MLP neurons of a small language model. Each row is named by its layer, matrix (up: input weights) and neuron, and shows model dimensions 0-223. Each number is 500 + 40 x the weight over its row's rms, rounded and kept within 0 to 999. Numbers have three digits each.
A block is one neuron, or neurons of one layer that tend to fire together. After each block is what it responds to, as a language model described it from the Wikipedia text at the highest values.

L5.up163:528472499524517580492561472431536518548500429508495528457511553489500547506440538498429466479555475479445498531483498567466562501472465580509464454508466473561402544491477507520519462436455454534472540473517502474501515556451501519501476459480563498445543513474511477488492526470552556565558457499534502537434482450516516516486504550424553527446502404509496502553509485513511450466508464472546487479506413544451479473516524491466467566451533468497554513447498559484513573436546520444519450525456519559476518433528608438452481514442480542518557530499523530529445501452456517503469535569452478519531536495595410522459476518485421501470509571543496486446517430535491456448522
L5.up189:515478509484477525494537497463501510430534510495534495528497472531477445546504519583483474528541465565506421524435531450514534523588478497516523521559498531490498511524538415467528545523538524484535494452445495463550546629463479506509499535442559541528515437502501463452544565479537490495572517507475541486444549459551527514514496446440557447495487528513409485463507498562440425485499492574481502496468490451542538418450434582515480489459436480510504548542434541528493478463489540484470487492455544529500506442513491448518509462545522470484526455440584503463529542522475491530496542571479449505489534565464418481435468397497540489492497560506420607545538480489516477515538
L5.up272:522443479524508541536495580491498474536567457458564525497494564531532513560467468546516503482496538470530535467506450452523499570492470499535458473526422503448484514498460479477487465524570515563559517478488543533481508582487487518491459431450580554445577445532491427496430528420528482495601503485493572456484507434486443489531473474424489460504499540458372555473540466506519487460537486469463430473507504512531508542463403520500475508612420509549520474532525519464518492498500514499592549503528511563513526489511515469505491460482508526513538498509498409472492581478588480532482514535498478497559525601517450469514509446448532462452531548461518503467465502454515504530526
L5.up356:525454512510563527410496508525556483502552514561518484538505486465473491477410548450530546463524453468547504562457546462513553479563461500569545470482394535515467489501495489495478505522564541488519534482412560545572475471538507477512499444490572484544483501445503526441454527470605508546544494473551503526477516475492480503495461497447390445517503481468575538454448414530529482490503520495498488485501516497520477550460503460498515487530504537508500559480525471515547550489538487535489495498503598467510471376460519561514541454540433463529519475535543522433484592529496458432538501559493512485559469479558418482484503578527545514481560498448489491475484399531508437492513
L5.up543:555511487522605493478576508462557420496507545490508504516525471511494522530454465503498460538519448492528565516443506470444515477526514542549504506542405546497425483512494480498515519439523490512484528523399535507611471559579471460480487483439549569502494414442567488463451562471546532547562444474537538476500493459517494532509538529464567431462494470555432518538531485549509436520486476428584465459485506480480481485421487587467509525475472476515504550504476560505416560443490502446502532466505562521513485439514504508420491453508497496512517425456535472443566544523476488509549499552489492486455529548527504460512478509395496484535563458479479489551475455509526509503552
L5.up594:568420526506518525390497449564433444466529511511530480501552462493603465482406559468500522578440512434493469562454536587573513494466487507549418500557458560532503491489502532485518514528517560500543503477431476548456487434510458472455513446480519576509483485456554525469494511494518528486525473535520530503580526534459461538524492487421498489515475526539401578489465487505439450476440491534492573415491516478543495499514527562503518489539574524518482498357474475518496509513583530452532507477445520490482530497548466523505486507461482467530525512508440411508545524533492483514557530540535571514474479443493544491515470524488512537478572512558494506477450493528496503488489
L5.up729:516487501525482486545561512522518464493532482457455473509464483438474486457552591461504488504513492492569461506475537540441465546529509492566485515501483460482484616497511489499497502548570531443524574442430538455521527506498484552515546554473503553458484504450553451477474583509436554521579508502519560525484514403493510468485498385461487442428503526551504501485540436551491423433493559461419503482462409504562487532429445486505471533568480621477477554508448501563525507515550566484523465507487536462469473490532482514527478487476528503476482538483603509462510477542433530491524534524533497433449521509483539482463473447464526516502485555516504515461448457493517453436537
L5.up875:530436489481505557497540479471506517504445529513509556437511490492460498478451533488491501518478486484577461531524511608515457497500516498533558442542477512567461503519517490535544533542464555497487547516460555428571547544488440482499540524491481598414445479444471537468523547498563539499488563474465505524475445462478522506528513556465514463451507565526507472441536462604449496484482462519501522457458476484551526476517483498491495568493503503545559524529469513546498517502481494469438553493499468508485461520460507433537541475499461471477496468448587510485546513433472468502505567517492559357430490586380518437503514482439561497469555514478406500500533462547475476530584
Final word-piece suffixes that complete a noun split into pieces, such as plural s/es, -ist, -ity, -ian, as in gen-us, geolog-ist, capac-ity.

L5.up68:500489508496505471501518498483457522479488412481477530495536463518473528518528545453487472519506496464491484523567526459528482595520392459492502442514475419477531496544481477524528488490518465474475558505541542484533526540402513447488503490528493561569505502469463494539450545557550423518515515515525516497469494455466481509467520447518465477481489524453529510567555449536487518511595521484433496413462499557518496390536412460543490464534503526491435519502520557538545483505473552505561555492514462422487525485456558523464496506561513474514532577486499487501472457484625496450426533527528570421554529518433518531521541426464639546495549525507476524491472513459483455455548
L5.up109:501447538506460471528524566524507494547489493460470470508463466468555538482545458465506525628434491534525415469408466515487479466555422455565461488483564429478450490524544509541552492488538441491483480502467500463493533574498498498517570544596475521521530465506540488534458528572476451526503551579443507484402471454523395492454535455567464529456503504466555537479521422504459489510514520512519489497506485504559537478465532470514495585449451520484487553558525461578563514450496519498507455486448491530489435459490457565518485498519517430540471480504616529477499495549515483515407548500541496455507511488496518600501488515453500489502476469530502456442512535496481483520561
L5.up507:542529496463582489561457460469521517425484472555417460443531464356526474539403438418519489531485525476504549499534497524439514493494459481536493532490457510535487501485518479564505436470489516507437562532524555528547546549589458427520497545499536510517517518460520497504494557456461436494522503500483493529549507438456522527477501505506516490471453444437528459507501509479413452545548491480435546486438525586493483430485508474504478489493578457492466510465480563495564512454490543499530481480510451464507484548565534522442448506535504536547522506508541520469487482496520500481535509522502565535552467496470581527537490498480562505454602464566426562450412480589504520496494
L5.up644:519548478523509470470547465464531450468583547483493485543575537470560460519434526526489531489540461497493451586515492448498494479467476455490493529475479485488490511504471483493513476476536561456474487535560472567515494418512505505523500480513530470490571510462472472525472468542485424483562561522480427469551509491482492562500514533490547491475465484493478581506509527469501475521477495516506481428511481559508482505517511504477469417575478466462519493487559514435495493508523468493498607487515575430494463459504551510461460478536502470517491426560424559560492476514461608484501581607569485559556468529483524532432466514517507540423604423583521402479534439527473437483539
L5.up697:497469496508487459509528536506524462434450503434537496513481454521467485468509567455505461562490479485451504468555522528503585501528443548501492431484478458490471490518494518484506492508452416511484506479468512562437425547508505490474415458579535551549556485511534483573447519589475464532495518476482386541426488545456471491475529556511442514599495492500532528528477497517508491497531513474523525438504442422586512457525475436548538488581528518528562524482490578463522484505416508551530539421445469508506499407513551447534557521549557470491473479544507563505534457543537495547523488538521542459515466517497546524546523478465514508438495442428484525519480580428543442458478
L5.up859:482555564496477530451507486470531424435492537544538449447590422452510480481499516439491479475473534485439509587520480499533475524579455495524477483452465590541437413531544525475517520485511420462561525567479521531556502482594423470527512597506498488538500408475494509502508555505495415494495487529521478498472500542467516493492518472636514513542469498484549567454481506464499489512561491471532482427512516481492513482523450537513514482488515465565458501549457505534549526500483511480427445485422511464492493515534548538491489558567522526497514487451521485403550456572480487483533526534448550506504456528430434493554527482485582510481504503493468417472512514547543443498529
L5.up863:498519467449525510495523524504515544472494480497449461517554502485501503491484499413473483474489546509555505480467481543572506485477448534494527521466478445513480532501546440553501495470474536503481490537509495542546474521397490422506571537454468503519562460462524473514492515512624357536474485467511487475501446500486519503465534521462543476504507556454529594466521479596511451553550514488443395476524482473411489518500463576452498457559484514554421460563511534509441473475449537432511540447415467562527462554523520525510539456483474509510570548483509442544477500585517475496453497559501451435538520436543462550501455496499532430512564513505438521532526449519491468486534
L5.up891:441596539494468528508523483479526516466505453460442497510566551482507559539458499475516561532506444541448501497526492518459520617561379414518484471534449503487435483545512458500522487480493483546531542497551502550532519429506514489507456527530460478579498476540488459522432528420533519555483569497483484481489527467493537475468527489483478474551480551481484497552509496527473473466516513534513499405474534482500545477452452513512473574475413491462429514480540461579537443496494484553416493509405474493460526529505534532481484511506526429468522493503472479501582567520513525514489513499544527454420510559420493525510486510487544511460591446527498552524422420481434543430550
Word pieces right after a lone capital letter starting a word or acronym, mostly in tables and infoboxes: N/a, I-RST, N-ight, N-FL.

L8.up377:593466540547534469460583487501492393497518500494535463531590468436527519449460521486446499575509530508458430568461511495465539521537441383477521403488452497511444471516504477493492472473457492433481524480488497493512500529539520536521501540485544516424514515477494504518533529546429385525448525512470460482523486536492473534477477512518503467478506500450514408495509462487417504519466561472486546516518520524515523470523508457454482473582524521452546511507507517534553487505474548460471498438482388513494514512513554519539496523496529464514588448558506535418473440564511551530519497521501486525550559516503500555511538523496522521406567492544467461510389510486516402446525
L8.up438:542522428472474461530452497506507477462548505467517487457568508465554504485468413468440484496450494472456520593400554431520460570518440477482544518472486521546490486528508445507518526464511496482517577560449543550491519549444540525513430548465437558511510513472505528538453541532486452589513485511478454507483447560459503497510498491478460533449459470535500526413507463526501558557485486494488498482461437528493560410532532508536486498500588557514510459426492571503461525465533520464496479520553477500498568466558535539495518459468458508578582572527467480463436535551482530562579528534460483505487451535494475552533541548504532377447558511481490531480479551492535479518498
L8.up711:536462502511530515517507482478543489546529516520563500483491438416495513432490537432442491524527476562507476589576505490609557481553437479585447475525531460539462535501502503492536444485530452466408535452510545501552539525459488475505551516580546502509469495522509544553462504532482405519472473608471451488523449532540489537459464537505420509511490514494504467495498422498460496555503457550511417488499489487589513448538474414507512485510481509531460498521558558427520498517494510517505462493462517387507469411555531502501465487509501481488576476506457452451470538540505503470454449557541565518515544491451518548462482502523529454521511548448572484545476420477496517432493
L8.up766:620499525470451504443503473414504472502488475495523549466503440546534506433476489478438510489479430396587495598516438529455552414516460547485522502527502513477488515519494463497523475450502537493483493494504516485512530542556528474489540524470468465409633517458519512629499561500505476527497487538506449497471499519496507563523493497428435492524467450458487459504568495546426449458525504494542486472506505494523447508562494427493525510553572546433499519481518523475492523506541515495494490412500473489517496509516539445533548481509484556458543456476521482463448484501560445493512470581528500464451509512372480551474506499457489485592562500524529534475468509548569493523504
Unit symbols and short fragments inside infobox or table data, such as / in /km^{2}, q in sq mi, ^{ before 2, and column-header word pieces.

L8.up58:543461470531507469499536521549498476460525440564520462492546481458502482442370594512502566468439434470563482551491501555555504501484538443553507534494487558526480461505486480478476457547446534478523563529503514514516444519511453506494516475519542573543460440448595547505472537488500462523551521460454510534479493470481478524484513421524502507504504503483461506530518449509393409459513609549529458516442560498567433522447496502567486477558511568505521560511458534441546474486532538472529534547492487497476523439537481535561465538561492505458432501484539554543505510521498518493454451479523420452558512512582501548476506476447497461552470500456467502478485568431455468469542
L8.up219:553442479506569540485480578548495419548564431516547544524492509493493530447451564507558511529525371498542546500508496545510573467460494501541458502513453532500428497509472504445512484477518481423552536437431525567551516483521501508520452433486541596503459467443561520497473473484567452533563514486472524507497506517497514490534484417461470473497500497583435490462558409532492494508527519507475450435523494475559512511487464582512477478515457516593497478580438470507531464492480528471588481472463483534473504441496468529504542484486607479461465496512557425486575507488545466537499497510511517413501511503474502506471550415435507505529544529520494484447461548465518524514504
L8.up290:551444533532483471428568512528550421444541434481592481506551444401483439433475558487473514468452453446543566601515503543497560464516488484529452460493488508535451550485476519478485508565500480510504521467469507536528504548499459477520528463505516613511481463445570532543524608478526481555526466490520521507495539471468515530450502407460514453472501501460443512525487433498483492487534562477461509578496526519550502530482407534551585470562483571514482491508477499478542518525562476477534479498463573460469488440542482534499535471536486460503501476507506469417491547508538485503529475528475473488511488534535505517503523428487453423505566555550495414513445476547458454456457
L8.up864:557466386454584533490475569447535489480564501507499534481488504558535549577438443477502556481596527519521487508487479496512538571496491477477450482577466494496485530510509402483472571480520485525523480441482549515494580493477403544483516470476573456505543485485523451492492446492493461438549523483457541472494531462516508507494534545432473436468452521516375504466572493452522496454535424533563479505474534510530475512493439492463495499577524503597496471526453502473550519470493515456582511533501520492474540491483551480530479521488497477546496531521504452490488461469543534537571516529567467484523523533367439475444484455463480549463555544539519489469503519503477567531537
Final pieces of nouns naming people or roles, mostly plural agent endings like found-ers, art-ists, members, also titles (professor, Governor, King) and some other plurals.

L2.up352:466456498564562505553523488467510475458521535470514472484531493448512489448455502483475516538456491420496499478463500474454495428508467473516531480484610518547408480554512527538484562450471474470409507581543553480426533484514422478540434484509441507486481551447484503522493459508485496476518520504456511615517465585451432586508550565517520539495447576475515506443565444443517480564499481500466503521538439530432470453449505461495484449436521550517502549456525531552491488476504511515460529491519494482519518457478512473491557538494473477527475547533498518458500556476461606522431545485514548497581505493459516608576507476501515542397514489497523532515493570519531525543497
L2.up840:502460504449480518423536503478470509515498554514574505467547491486596531479428536475533506489466508491421459615537436490559493513514498488509511515433484497490437458577457451489500514484537573462419485496533499432466522491544467464488565507465439505504492446490457572545505463531529495476516566484421475561491471534509451553466499530516518531533486564495550455481535504425515478536477525546545523429590490473523511480470487520426510433518482519511496520523505550514502437469581433515502587537518513486467507503556516527505490471468492477496517418531487463466598517548449523526474525544430484520499511489493402520427558557488483447451521433587502529535557494506489514426564
The second slash of http:// or https:// in infobox Website lines, the "BN" of ISBN, "code" in FIPS code, and weaker mid-word pieces such as ugg and iv.

L2.up619:559513485462522515495533459566579433534469533458535491532573484536508463483477535514500476505448487547535506590562556486554520500476532574525491480513476536543471535503520522510511478489571431448515530497469511486429486544505519514540442553494514524526524405455594505484503542480495479477550465458494513418566537484519486484486532447471618478473512529492402434479526499535428432514509526465514571512573497445505474489489486506522510534436504532506504529525415483466517513488511448420543496469535568569500511473525522512510441524443496482502518502459471473488458532464473512442484511583477450484553517568561471496512446473416460507483543540536503540520328505491520471494500
L2.up802:494519513432526527452579516521527459482500556505501496473454455482480551522468570499470449512404516517470477540487541462544502484558516527500506481546512516512492537503606471515485513478471485508508581458447526481540442591474495502503506575523526517551524450516455462510396487504412478488528495488499528525501535468526518510548539447429519471489455524468388440489478560509454488492487514524438540460518480495558546469562470468527534569471506485530497579526442584537532534487469508525491540483531512481502527438576487426442483541561499510511463518479536485469532516445473497450516499549473469522490494668437436433475457460472556419460479526537461552549535500511484455469529
Final suffix pieces ending a noun, mostly plural -s, also -is, -ers, -ms, -ors, as in ecosystems, analysis, volunteers, algorithms.